config.yaml
d_model: 384
tie_embeddings: false
warmup_steps: 0
train_tokens: 244400000
MLP neurons of a small language model. Each row is named by its layer, matrix (gate and up: input weights) and neuron, and shows model dimensions 144-271. Each number is 500 + 50 x the weight over its row's rms, rounded and kept within 0 to 999. Numbers have three digits each. A neuron's up and down rows have the sign that makes its largest values positive.
After each neuron's rows, "fires on" lists the tokens most often at its 100 highest values on Wikipedia text that the model never trained on.

L3.gate530:454454531539553460496533553485446515560486412438444509536428541465631480534500574525453503456424515528574477432481604523518599508482591471428491510485461487544530484530487561482502501473535556537424551505499440520528546473468625441467506469560514463536578469596506562431431521438530490486470501485573458497582487487490493462536520464535459504550460506641514516509516458514470504505415
L3.up530:482582514439464508480501528439426494547414526470522521529562385461326559488480437498437479485423580476491524490461506505454556509508591407459458484581387485510533525516456563465486508486502568487508512523499451541425561432451552475449479438475552416538425408397504505515506574511495546528478514523454440451599430489495454473437486543422494581504551453490495428465492560569535476514509
fires on: " "

L3.gate574:517543515429461467430504490575539506521466494444504471516485541499441506503523569508422522516575505428584487630438539504517525549508388612450482536518533570553463456424448539511471483511555537491479511446367587564504475424523485523404506556443456465396498529500496443441466495453566435436515487440550493516539617434532539483471432534460496541436482576435410424492504450552482582478429
L3.up574:477418488499489427500500428545463454521520473545479561498388550558544537465649474528465519518516529446533584553508550462432531577531420533518512504424548463505439602514483502550492514519490589473503483483494507461445500510510406456470521459496483480565530607482527478488552558566536589500362531554429464499565624544497468450540525491542481522540412420413497408528545472564495471614471
fires on: " they", " it", " group", " company", " series", " band"

L3.gate481:491458469459540522517539489534499556534439588582463464561500464523522448515450517563558413525474507503513464529455457621434479527475473459476426503499518442437417505512577460519333496476484485448575514481457569528531475538524426492550561516428474535444438438525481570512437524517539479459441448552567508493475485474509503506579407491404532591447465518473580563524449508587506476415485
L3.up481:505474556511431448439490502582539470509519470494393550488442531387450501482590537568505431465467474481557487503587525580484379495437485398537591520521547555478411450562462459451604565531387449521591456396526482508539490501535562532572515515512438445488575468461524497537453434514497517462508539561479479460503447543582482612464503436480484458544448561545445436524403506388516454424512
fires on: "i,", " as", ",", " sc", " at", "ia,"

L3.gate583:505579443425512534463595489567527493401552525478423393501529431461553432497606530523532523570493462410434482481481464610524505494463430450455562512550520533528473493385454472462530429502456465494499540560542609523565479570483426483580549449477472519448581549512538522513470470535507496531560576451482520521456450531466439537432543544566409491495495410560545445412485462553435539464559
L3.up583:494489370509518539416565432512525487462477435436598480378544464592535528402725512449477560521451459511517565435459483516389454554499441441535489499406517401390501541534499495415501442509506467542451523483551533429505514555491501543576538561507467440419595431550403449493481523556440452435588577445474516493599517483515494491426562500489551460549517491546425557437493480565507498584517
fires on: " On", "On", "aw", " on", " member", "air"

L3.gate595:473465498494451569495492461555489553419520444461511544495555435438523434415526478454543502489477510601439463545537448394489524595603415509518465483399484538437444495518534561474524484457402428444492466489390467507463453607563546472481503520519398443490477445556441490518479585485490461415459457571507468469614403558519583461545464473569477442488556504497541544510481467545508499519397
L3.up595:511441585501540536491449440460458458604507430432458551501496463472547519451566481445435464525448507471491478509420633472495499488572453509449484568483569487449571524496461576498480471484445480421394500497486536486470535533563502484599460429408507546499503621546495641409561543486473499483586405575456467480502483461525464522532430474626601442473505529513457580548417506424478529519490
fires on: ":", " |", " led", "0"

L3.gate654:604527502501445454490524406525487537523432561414526444493501516536534545499582497459501473524569487438523496471470561426438543467464507616473502535444558534499486486526501590472530475432440505516524455496457462492540469469388554480507559501505463523552574530480532366558415453480545518516462535482537509388496505494509480547450484507504494505477518471576499485554479552455459519430529
L3.up654:521453543475533548569483495412580525507460556551543504502524450547469454464327564431504500556474540517451484470406463481580499533465491552520509452472485440569416452558537507482513517532484445523484430553506487484496534483512452600477540614485527517558402463413531517476495421582532466569567495439473484475487488540474509532531482538457516470582445468501605527478552484525563485478593
fires on: " |", ".9", ".4", ".2", ".6", ".8"

L3.gate113:469484528551439524517568520490561502502566427511475485482529542545529462476532505585496484476524499500536558561518481529507427517462570442543555541523431469515508545481562568376480434486538480425622532442523388544496567519532469473401594518433524542476471488525505398532607559473405419585466454543490562572534477530535487466566465446557484489521461489468495517451488472427534448508468
L3.up113:543547584539496507407472481539462463418472468480507527474541460551489411521520482432521426436573470486483511399478457525445510461527533486513481476498410493561526474494566492547459555463516529503566427445586463472482436549534538585495434525461599497492437524531504433560542477434479528457459482527490507441557505529487529476512510512496573462497520398517569603484474482407446574566487
fires on: " S", " States", " Party", "H", " Church", "ature"

L3.gate601:554525460522426538532448450487415521465557473570517445531543456368382477488461494485489493442390474577603560603585519463419419490567572578508451391484389494503457423518439543543462512404519510504521534534514480534548515612565569560414497535478429566499491471483552459517509421561437483480437529486497476473524605478532458407566452436547473465568491525591484516442437573477493522493559
L3.up601:530561535436387448462532482529524343383427507524454588503442493487452431568497428449534485463445495544498407534463447454408457429614459521457516455486556533459446377528605584497536555370468483428377499478495585487569522510528496488541515574524541585540433433478433490533490529437462492498518514521455484510542620505517511511540422521606596536500467543451442530491394480489568458464541
fires on: "ers", "inal", "ia", " final", "um", " round"

L3.gate707:570487519450500520341471608458496521448574379529425501565476517480507438470465529437523487485488489471530490510475396549538501447458474510487636502505520492403421543420544532493506426511538568432509432489511556453547457509483558457474451456484535475523470528514488508380546541489481612573537541458436547580479547422565509508473505520545503466453597652577588504474489619633439493576498
L3.up707:541529522496476459481502494516501494442517508447543517427431535444438432499513554506479545518447442500522370470542464495517486484450537456460516484521603489518411453428456591454503523457608500504615457438502516522451450570499548520518516477461552473458452459429513427562485497483491492452443503490500578564520498498548536560519491420541478557494534572533453617484418572551461470537476
fires on: " car", "tain", "olog", " co", "elf", " sub"

L3.gate646:462474463452483585544578511588556480488504559513487495482476598451559590525486483510384565545415506494512492528565490597595476498571463508557488349421395416440456507470508477478467494489469462508543537498513457511594468600518584457547464480502498515419460499506470512470605511626482535373564526591522518501579448488566512551600567579458494459429498461451499569509495526415565500542509
L3.up646:420494448492526567486489492520566493469536435500452474448396489390449507437443523508452508500469536479500442550506461610465571502560515444489509469544542502476488508470542499506378495536457533527497510473528502554530465556524534453524485453536523475421547520522522499455497458549550507515517493568508508534467501454488484450567553465574531485461543480516451424445432501456543424553485
fires on: "ang", "omp", "ian", " Candidate", "emb"

L3.gate260:411464569458497533477528484619452587496484540542448472539394467497455583546507448576542613444488568535573467507532568606470462453493483448560563544519600563479477462414464489491534563560555537453515517483572490473529535599519485447443540477453439472479387440495551454598466436596416558335526481482605570463475531506512500540545433410502488537481513482399532460466543521522592490529415
L3.up260:499501473504508504517498519547569395490539531507491495490419501488464426471513448494467557457437485505445553500558467482396500507559428451511538441539475502534469445415436587470469592525441476534457502448503525531490494507515452484454557513496471492498462518592513589451539480628589468493484545623568499529445482588490523517467496517550535439543450549451542522394418450570519424530523
fires on: "\n", "\""

L3.gate269:376484541463506423466525497552458477630491506436572482485444486438500452524526532513397465580518496492582357508432539444597539515540564471581532567519497432456493503500560428499496445511455525453423470425547525512498515470491511504528435435486465466565479496528496515495521453457500491537441484509549480478493440544424546408466418544438416568556507513404498497530522429530513512544470
L3.up269:586458496543500448438516452474513516517453517454420503500504507470450471545446370566481499536540499491572571509496567484557490468452417542600547548573490450528458556558542438501471367641521582512496510480462470470504490592534529534539382472490509502454482535513491582553547510516395499529493617443541584514621461536498485485438527500428536540470498519489570479552485518446522532439525
fires on: "ak", " Ag", " age"

L3.gate82:523491501539477482488473449502641548508475486488442510605482590488479532411519528544445472481535448545410432569497552446507505470454530517405547520511546497513500621573521448526540502515383410461549423490520536401545484556490520588523571425408496475594412438454495541594569553595541563520577548456531483435541464596547470453536428521407467594460455555454508567440473550649502459477418
L3.up82:507437429455473464440525487486514550450484552448533383564436544474520560460513484520472500482531523521501516509568457614471475538478508429526489549453485483477541546607485456465454403584477477579465462496436574566478580482503535526519516490476499424394513499460532463501468470588468448420525520531466446456461526426470453437482554452509506514475494562512557532455526570462498465508560
fires on: " sc", " at", " Sc", "===", "inc", "ets"

L3.gate540:438615511526524471485513437519533448539460627482447584548416568463500480533582474523553483453484496558538395410412508508528503465484553589569466507608463459533488534568552417437439464449479475450544474616447608454506538466477515467478484443459489554486447443492613529516607561533494563432534445460508510464541424406485482531516466515475474508505485486464467433518465515468445476535472
L3.up540:461494454470518532579473566476388433509508594511496466482521563615582396575521516439546550460473519488464383475541497552558549411551513435586453542503503460468530525485549478489449507419496430411563454543440577444475474414496527496498475433570570489416484569450532550459525461589520506544529506475461508490449478473521530548439568588482507452530457463577606387482512471538558491469503
fires on: " |", " 13", " +", " −", " 12", " a"

L3.gate339:573556430592554500431477559507493475476552500507410494468429467417429530576543565496509481548424490500423490423465463449466523450456521495512527521507518507459473430526484456490506519509388488498474484472459539514464540550492435455554426533488531492462458497506527554505470513474482494497460456416491543568463570527519427410528480455437481526536530390389520584456427399473404453457441
L3.up339:519544476449492393548564508440566544412472441540556566428475527553542422580518448536419535415523481569590511470514506533447520522523465521580484525540507432615430555473487475474584457445497473483452490535408401515512492452515442476516604532488462486519529577488480444472479604503525455530387506590510482475487508484455615504490480473475486458522606526491509425502508474512559463539503
fires on: " Bar", "B", "ation", " bar"

L3.gate557:484480636412567449447483511473496533512575542433499498515445556579481570482539508635523471542509442482512587475437480508473525371514474505519566467553448423522513468500471504553461463488473513433464561619469509571550477483516574433567528522480543564416445469538465523547622440505555502447592515544434485575450576527509532533465507518475461457440532504358545608481493508485474518539362
L3.up557:514499518604432470530441407543585516461477522462485470566480531461459511493522458415520460456538522538511525468483549537461498505496456482410446506542479568558614577507480512501518524518527529575369405479553460497507503548536496521476533468424413496457484546488487505433447672509449502492440596497519437557482503461410505505570516451568497522525534505622448555436531453450387521475435
fires on: " sp", " def", "sp", " Sp", " \"F", " Def"

L3.gate300:538522451566482463423517460496413472447477523464570509576521512454425527492434548516525578479475439510493530545518466522523615495432523457472491380556436469389474493500590482468351483474470522418513536488552454486472457434536463510471487565525513522414484457485560489561525478420523570571545502486586438586541483486507509512569473502503491486382521545372573527461467436522354477556448
L3.up300:495525539450480481577497419492353470530497487506543536519579493426435586473520462490415556495455473509532545537454556455424535531550461492410487416574428454484492441526609475356499559447510358497572510529459530437541421411479508513494509557572503527516440542505509583437488472479478462428498482480467466571544558418517468528564508535450493523558483502431541493467465543520491547532541
fires on: "let", "rat", "et", "ot"

L3.gate468:493419549406521390522497511504504471470494504493457467447453571498500457476435490561513466517512524450551554495512577496479528548535469535555428522503495475508454571498578598471347469512501556508620503467511533398459540404507443547524476560501451494472624564490554447542599502478455445414426462506485449571503485450489502509489552533507519576442502523423513478431509531476321567491550
L3.up468:456584511594460540539473512478541515530597477477511518490549451538417573385415430594532436504570551567534509488578556534532517558583494551487486512570542505418536486533421433537562454467520418497535452509515492494494529430443505570534523445524396492546460473453469583525523447449471517509539551542506571468555443445490461520599509450502481550559485409514586542504483530460521428393520
fires on: " who", ",", " that", " he"

L3.gate739:472491515527490517435544446542500518533535485463421510493418413497502475540505452470405532492521493520483539486580524467507479447529518471523570604532502491502546455499508462552570462540526544404483584467579569507548476492505610539564547535441562561402573462536520437514529573492530485532627449566491485528553500508506570474598561367472397450531538483575467464546529511465527450530459
L3.up739:561442519473551446540474530455488534490565579544498432463492500519591493548605437530536504486418550480469565414484480479484458533497576553487519492466463413515540495503426588471497537523605434478423458507427482537458512520573479538450484504544385501512539595441405522544449551417508484562555526458490481484536474577459470447558463532407534667547554504595526490468566528513568522478466
fires on: "\n", " rec", ".", " dec", ").", " dis"

L3.gate365:444443459437482455536610456488628570476497493534456543551437505322496418487485535430598484416476506559448588454505484480534509475536509475527513417583475479393542476393470465475490409419477604508448469487450467541441579466469504523513447549507460471404444481544441516530493484553539534416501550495557547420480522540435447505537510537441549544501551439535549608560553422534493535419469
L3.up365:482474523488613468565535531433477492465516491565527547467545499450534427489499442502513395469436482432482607583505484435485487480485496475580411484587468586510463508407477513396473480374570518481526553521533517487523444446497494519500474539529557487520447466577495536450524470525448466597565548611593485551502517449404496380483463499532444550476515471473617468457534479520441414515477
fires on: "ul", " deb", " sl", " Ser", " bel", " rel"

L3.gate641:425497519370515577439542513506520487577578443535573465530452476557465397491415520516542614458447465544428466531526652502597456483573498581548521529539512553511429424533468572459503508519481474453423542501583466578482529418461459465402493412453512455453444453501562507530514476550511542432512534621605474470452505412541452528578491548496514606494480576445447464509569472534480457448527
L3.up641:484507454512510597451476446555627497512445531482574484465480413550488483445508474487423536558531523557571582470392474440562574504481468524536466458529500526505399449497492515405435504457500467541542458465476445525489492495482470504506436461486370520555488557487455522563469531554508425480438460557524435441464579515445558475544461537508461506521534445454519584475470564431471484442572
fires on: " $", "\\", " gradu", " achie", " Educ"

L3.gate552:483432546535600474388497477593528572569512524501487498487583506501484454462444491492617551531434586528497419548534480469471485532501492465515505597471538469395541487441517607468517443468491419487486363501547529571513514507574492550467526458443535470411572471476407568503440609484512544469487534483573410477485574476477574567498473607450472526467503504527521590514461481538431535549498
L3.up552:495446562361521453507486425505490524551506439529546475574553503543553469541575556526522445611430490581519536521395481524500481576523496452521598405475518381428568489475486569435429559493514440430518483539531466446507500502448472641513426441460541541418412458468517477475489542485464453490412498604460567529515468487478520505620506529413505447531495523544540603479426478436433541529520
fires on: " trans", "E", " o", " Pre", " pre", " Trans"

L3.gate268:445522546515444397435531490484543536510505486357452451549497500493518500528418527516559421511498528563473492510459465444563397543435447559495503466478485457545433538534618523584573527560592456469576503414532537545543425524479582530598553551473544515480538583536513446518541440428563517516495477462496417519533447512603502566501555469524472516497413472474512484442470414493487415428438
L3.up268:509538522482509553521501541578536422576520488466578545444525501493589555482517465504462585525504392534461476597487501565551494511508560396618528515581531528479508453585469533538379546495478476606574546559536537476563545532517574404489584486388553468481397460559486554533509491483543493422532473561612544473462494577506470580518557610489520453511451548495421463498464505513442496600516
fires on: " r", " R"

L3.gate378:555536548463563495440473509460465464462517529506535633488510476529463499537537516493562471499522459554500372448506519504478455357576482499438547412597493521509502424513573464422453472512520463593411479425501543466470454553532498446500509485475492434467448463519546469525523567476514446504511486581432532528581441456437464522578472600426519501476558554478526519582518494445532485471486
L3.up378:458430474416459469527501577503574449489424560538614590459519599559459505518575479480522504579607500494497505430531514472405557489500382383461468459522464542496505494489564561495439477481502398614487504438482471474521550478526482570552600560587492463511458499464406533496493477500463481585451432559595412571509509569476525586472499524434580510394492533494488508488492446513444444421474
fires on: "op", " c", " pro", "-c", "ost"

L3.gate55:477501509564583544546487465597560483507555478591502426566485507605555428408552511484502406579568535570539474506527449517501559557465424503459495472527383506548477480505504440492384554493458488430514446517539522552502549552536453412470522456505422472472411477502553410490561512510424551539493515544568577477472507473563566467455486483538531615537495462527455521407494506549542486513395
L3.up55:530541530623552537551444494518560435492546547422440464475458536480496489500495429458490510482544444496502448518528528508458474490468407430532568556473512528471448424589588541515511482543566440510558402460467440435527420463484427395528531540502428473518613373526565477509459530485462580546573607520472582502526481468405460407501437470552537539436503511507385535490487476459496529519528
fires on: "h", "end", "gh", "ass", "ach", "-"

L3.gate469:354447527450575505471487522491478559567488485473509478563526407458554468571516510472554440525466427415458555501446477410422497476484501502492550525382546492493517530556541499477450508522551445408444573472545499531495539488455482592449441382477547486462471621463423492427556557462522475459582602518509514589573544494470502568480585490432543504454545451484488574498491460447533487471590
L3.up469:449470444478528605430496500492527481424486583493551538480517377493559426474549428517495335428541468453401574440450540492511476472431511531557557553537511502413483413551586479479460538551552523504558505546453511547460373483486482541417483583515637533481407554475589520476490548453510470409501515427493528528456489476488531543455562587485553590515600533452492497433504483485527572528506
fires on: "N", " organ", " Total", "ra"

L3.gate669:530429599501491535399564441490473492532449527436536428510460506496515580424440480437541615553451508587419501570503456422440571497541458566492528455465535462503503593552528429440499526464481531553495535479535383476528446530579415632514579536494455464525511505588471510398408514534495518615484522433483497507509353522489455517469480552563503444447483515493443480487416568463425482497500
L3.up669:493517448428520398435516531524517533583458552481505478425344444527483444562499488564466467451471411487504544418541543407609507620425547523365586515545528387490567440503473375486599536567447537518480405554504487436466548446532574531471443416577531536524520545422492487614452552538483465538465445558480500543565458520459560540551453435468504509410513477521488572461513457504540525633514
fires on: " st", " years", "t", "-t", "-st", "af"

L3.gate287:507546486516529498446476460516498526486409492544528520455487532448449369535461537484546541406481500556544548469499479514460469511548518459435484601491441501459472457554559406446610565422468499515398495411611521539488543531573455523470435538530510553526490536428455395492445494441467535482552408550570489483448546530547483417585448470497536554526436526536501563613434449558505461498524
L3.up287:507509561616533425556549486619601485447618471480491463476497447464541500593535475520566449495475464487524574485508437457421505473596590468532522523531427592496518569590479562493456555488483506501450431430469615491523480472493470459533538624614557488493496468537533395502511510485559494504536513506454501448484440454427563521543440500583478521550480615436600522666510518485551512404520
fires on: " part", " rec", " round"

L3.gate239:499464576534400471475491548550596569639530526596542465501501473456444529507548398476448391594504503531483542478506470529519525429452540492475513534532396596544494472492510579508470508480575489521469445488535397456518491444526423529489544519596603513459497433513551541383491508478506400460503392529500551560440421439528541537433506560579536428478558466557550525571498443527553472440454
L3.up239:460517421467555513486493493576529429526459560520562463572468491504478446509522584447481505484487501593525362523495560538438501531547496497589441562473523426466570521433379592510580461579548505537581522557498461550515442536447430464489471431538377411383517543494562494452515444468596542500507550580550510417408510496496500575526566504515424539498596451544465535540479500537453546437555
fires on: " ch", "\n", "itt", " Ch"

L3.gate126:453579562567418514502510456529497567485487446616439489502453448449556405438526554442542477475562557431537458439379541500415512524431472411449432556532545583463484433415572505552544507423570542490501512441566562512466541543591535459540479484453507472560493505537532498507471471472492415463406498579523443436494614389613449454549504484424546493496608549459603482459462476516591591465490
L3.up126:503477525552586563478514491510454498507448435470510542567412589540508476498479439476471424451494568509577475518479513496536491533501492528459539519516490550499474506485389492574487557469481482438466514588497466535593470530405540532536584469485467509333494573445577525469549411521552493516503465535552485542446513506427468515535477416528443530542501491485528479540444566505410454442479
fires on: "00", "3", "5", "8", "2"

L3.gate384:557474484585460500501599578470563549581497550548482475544509521421582514619493532546381456496545382499528481511551480588546470555469463456478516412483550582535507422508431548426522523436543440553527574490510528612503582606386450497528586530550460522533414536534482466518461530486453404480479441545498516474462469560539485473555518467489528500524451481516458531499524541505490470446536
L3.up384:510459492471580504594467500507545475531460466501475514546519506485482559547622494468487532632490353515528499533459492495470453585446542474477527531511403454513492457488430498405524615379508491489550525442526430455420508541401448512476521526493435418470481589517472508502556415399525468414462498546568487593518520590505489593466522530499498528585489361508483597424495498574516472458515
fires on: "g", "ig", "i", "o", " g"

L3.gate197:546523534525429405558521413555438463512496508515558472472548412442401445466550482577492441480519530454556528566470518558465414481483504525478468517426576524495478433527391496557496504474478448436554511559523502430504508407567479561559559525557452522511561492592498503433481513505536429443506449459489486614492426502471522467444398493593485449572473588517575485470527503497487498465508
L3.up197:527495451570494430473470519516306458547526528466443535535474566365422472580566487459503500450393487510537575593495533486513474501524498516427444504529505552493502467421422456523535533485556464505478515506484458430443428477449548499528533609559550445533578498566463538497463570420573454487568478488477443499520558554466536441495471583529437355519560559513566544473480444526552493549403
fires on: " out", " app", " back", " Out", " cap"

L3.gate350:555481530511544502420485483480489512417477534476519583492474461467478447579574446439537457434504493559515470601483381465493399547405463478462519488501571449462511546522464439451480499457494433616539556565509534448466436590546495495554515435501456483463485550422546453475525499441448441489532419514638426515520464474497361488585551475535611489530499456485576580483482387510479504484482
L3.up350:457517464489554642592510490468513538548501519532414398453509496428542611524474434423484491486416517427407409506477590515519432524548483503552539414456460542509544580446546499477482469499477548502461470536474442490537508497517493438533493459409506508428568571518400506540570582545466470536376499450608400489457478552462484407513426542435492473492492437475533617562467539536442482556580
fires on: " s", " Candidate", " Way", "ey"

L3.gate105:491540566450471487465539493510555611411503525512533499468425407533543464523532453527612394487468539502614465502600481479491525448474589487490539481441492538481484443566561607439486517490508474486461579461584533447557494443519498387404506459449534531476577440512548494573545493499473498483509486389454525506444547496565594524483475472470536527483495563465487493396501497441486622446508
L3.up105:473516513444441504431452389473544588579452518398459447565529449545474534470543494535462481482568532407518572513388602467546454488466492517509502505486471490559501408449429526504459487572600450512442509582612522519539409575550536423463501495511458538559626531488569520422458504489445489403565482548550656525481557516479446497508428512493392549415535465461606553494528507560467482559481
fires on: "$", " im", "P", "im", "clud", " which"

L3.gate289:528518510472522503522436494643525543506551451433549474487520454354469545534591519527502555438503546543479445486442505482544483532455508418533480472549531436462459402521539524494488540446485475495512480517522579537461470538443579599532486557558481419515607512507474522501449556661573498516477424475566597566512433464499548388519509590432543515474513517457440471517473522400435519423515
L3.up289:623471506523503556587484536560444535503578556499550545501537452444523482508554460495505486560510491518470442471498548526529386397476588494572518458480541457529415522461439606533416565476532474600585555516529475518428418467467535521483530479468475535562556521515412463427556506492556526416490512551435507460576494475518471406506506568506414545491566392522483545468545463392442479573510
fires on: " Mar", "ist", " man", "ran", "ren"

L3.gate731:519491566506458578463454487425538438563435468438557491532610539412345544488395496515510464547650475535426464494519464596592530510492500479496487415460537507459435531469521562451437549453616491523405478417485547504447500490590512429487441543536490573496528455466466526396548554551502505561505369540530467478473479532515535522415472462529510441522493481484326454504540509491523474558432
L3.up731:444431493386547458577526411581458494445461512501442497530466512558527346516556525363476502519466479446532458452471585445576527599533579392457498535564400414509590467515500503558524478516497488431471463527497484478546450530592531452552542472481538343502548469504470556531581459475539492508551482498508374456531482435537497481534475479460515489485528507440538471510461375482497521481403
fires on: "6", " an", "9", "5", "8", " e"

L3.gate335:543538485487478396521506499510476492533542417536436530563512469496445507381545540501521490468476541543396506533547435482509466518564486512497551474492511513537527339460495396522388503472507523529417487546561514576516477452514469446524526463393475561502559542530488628575504494495572417514579501541460460514492459568516518482479541441390493522497473478499490436425499525508536469531499
L3.up335:517533462453524501467484475399497493527519535462460514520555397494506507386546404546471499487538478525471501482520510439492499479585465346514512459474556470498513415550474460500368484452571546477443568476491467515550484498537532430479554556540548536534476582468442529537478530596625397385471461496455475464540432599550501447584459459457474559467398472446528552467609493431535466597520
fires on: "\"", " g", " age", " ne", " (E", " (S"

L3.gate492:414507450603454414446365536435401545517477488446494546472480442521491510379541466493490457476518437503576574468514520492490516497444570423534558450537543599509541420539500628484534455527530604409575496554549554621489412509509550526439471489440499539520526539459555490506486554411522510571437500514507517457509486430448468551565481484524488551500463476448456568563483612543566447538573
L3.up492:411495575523557550513506510497520415521470525429524565456518400529490485472528431515484557554554456523517520480520501559530494398453543530557466440632555420635459528568528490485444614562436419443491469485465547562478447455505520486488435495550526502445536535480502539509528562485524401614600477541540450546563425456457437466534491541575434488542552507454466578478504503489453436582455
fires on: " –", "–", "–19", "–7", " -", "–18"

L3.gate147:491502476489430629518540520463504529581423551528504483526543572547530478496453502542491473469505511484516532508547535491475522468464432535460489540464448609589434458428460507394547544542458511468488484483531494506615474456489579450564493437522450540426552590454432537442541425501515440463589476497530433513618434419487448466536453574540472455503446482465534488433558507519406422523526
L3.up147:579587614365482451505514529527467427417494544543493519463551541528460487539506515514480508491457551522622569592483583408523535570564390542521469498440468584577451566483501550535474464508488452492543494564530495463572474516525489505445565617416387471452537562510530512415473519455374561491448539519446486504513496510447476561480477449519542543503486491474534467506537493524495615503596
fires on: "es", "s", "an"

L3.gate404:554447485443519532438490559501539583524539463459540445650588490488542487496454494603493485469459504467551544439468483432464507610472494392490505561549488497511609482559498557501463558474412522507466479490470503546467525475534461454511507493393473505385491509523540564561456529444478455508523525429527480560503485530519427521583547532456488529444521509445464659533526552550394497512518
L3.up404:513609466559468415464509512502560565559578504534435441554461445510541530528426568392514481546457485465496574442434415453439567495428585341470519528500464621529493502461492439485435504543500522478584537490557524482477540494516511457478477422501527566491460428568574399499613517569524578515559509541514508529573573652546558488533585515568391484429440510681397512492541414440440500506533
fires on: " m", "res", " Star", "unning", "os", "ir"

L3.gate34:648463551453500467551430490674485475423516432553534481518489517516516486466497496533437471557392559467469606550467489483423496549523459568454492525463523459483503508514546512500522461442592492509502423443524447553502521565476472565497452483431520463505461476527445532453536444537584501499505509473514516471511402464467458586494529508430389511603448589572481543470433461420457482475446
L3.up34:481586466426403497484579439397597575499496509521439528513430545469528538352451505540455582458521460424501467467477607513493476561538434558472579454514436471451596509459479434452496551468413556459563566544479458576511394462560484471487501512462489457577514599667493523590431475490543521451448502523478460500487473473481475543441459519545550548494444420575539484425514490561472498517468
fires on: "os", " v", " II", "ov", "V"

L3.gate412:507540416497541504530530503487462509425433537538523583533405456493480547375504333465505506504527503544487547458383429514521559548541543602545490531469550443562468455467560431485563569509475559570482506531534422577420364512569530449576520413518432440553527543526502491509521432550423432505462546467509435441526551578616485495514546510510568460527499537555483504467400505461473491468525
L3.up412:557511543497576511506528535450441487478497492528503543511432400560473478470477560518522458444410466558544537465340488568584579570461512585451446544482465470603571459484455500554508479485638509437465532497430484578485401473424554427533502429425508586547487569473443534513441489492499392528465407488461462500438590510531573465561505454537542544472502527584524449484495520516421454468637
fires on: " Tour", "off", " en", " Off", "ron"

L3.gate63:515515543559523522485463507453517450546463453498468520527512504451541482485454424507462548568517516516444470495538538519614599547440550583389474464548546517411525569497536496581479412413559513507396571430519550457422613530454492506581577475549604436463588485618461449515401576522491519462502471499512533565483472488419536498477509430507526483486528508461554540452422518549467559447453
L3.up63:488585483393460440490435476516426558451517473467555464485497546425672554455491483446500606492465493549449462467518459501537450473524437478517551551489597567452432437451467480540525563550472513451494483572558413533459552526583476494495548507415474487531510490549496534545522505462595495493416503438496512461549411516619451537527488525478530490464495540476451487471511518490467527468528
fires on: " in", " E", " produc", "|", " develop", "rit"

L3.gate722:560534463556477550455499418546482609506510590523636450516488548457543525551516462503414567552459526607465472495520540458497518444400402463507493490597495550537497466527500481576525464423397423503464593450513464494475589577447401591511499480554526423457512510430425517542591452430533525448467528530548477485468497507595588514530487542497473434547487452427551607506534452513424488563544
L3.up722:595486508487511422505495480388556565468486470619509543539433442488538464478442505512465511480434509540429486477492521441462445540584440459523533546465497459462465528450469489582552517495501431542465536450470480569470544438500410475500462508410488513490483624460431582520466436467524447554544544517453541390515469542532493445560491441544529558526481531563567494376520550568529534501488
fires on: " the", "ur", "\n", "the"

L3.gate448:502485536529516536499512475473390491437506537496506461566523442475485434519438513549481585461473453531461413593539390494444539463514494610516537493404479511602622522488451463530512476463424510521445524419512506456519585511479606507525471503495499518414461485555568492524450497618471447524483492504501556470503446409497500443444500513415430551496452528529522443529500543536456473455499
L3.up448:582550546583524462562499436613517504529523504548548462479557421468477529594522488499501438576479550447591507500523473352538460513507480484424530474532544559489624483549518524542489505563517444586418512465552506596546437563488525526504515503510524467536460427450541389536583475466546540472411526523450444586450466469540474575525472431460529421526563564503585487502411515477406495482461
fires on: " |", "om", " form", " was", "In", "°"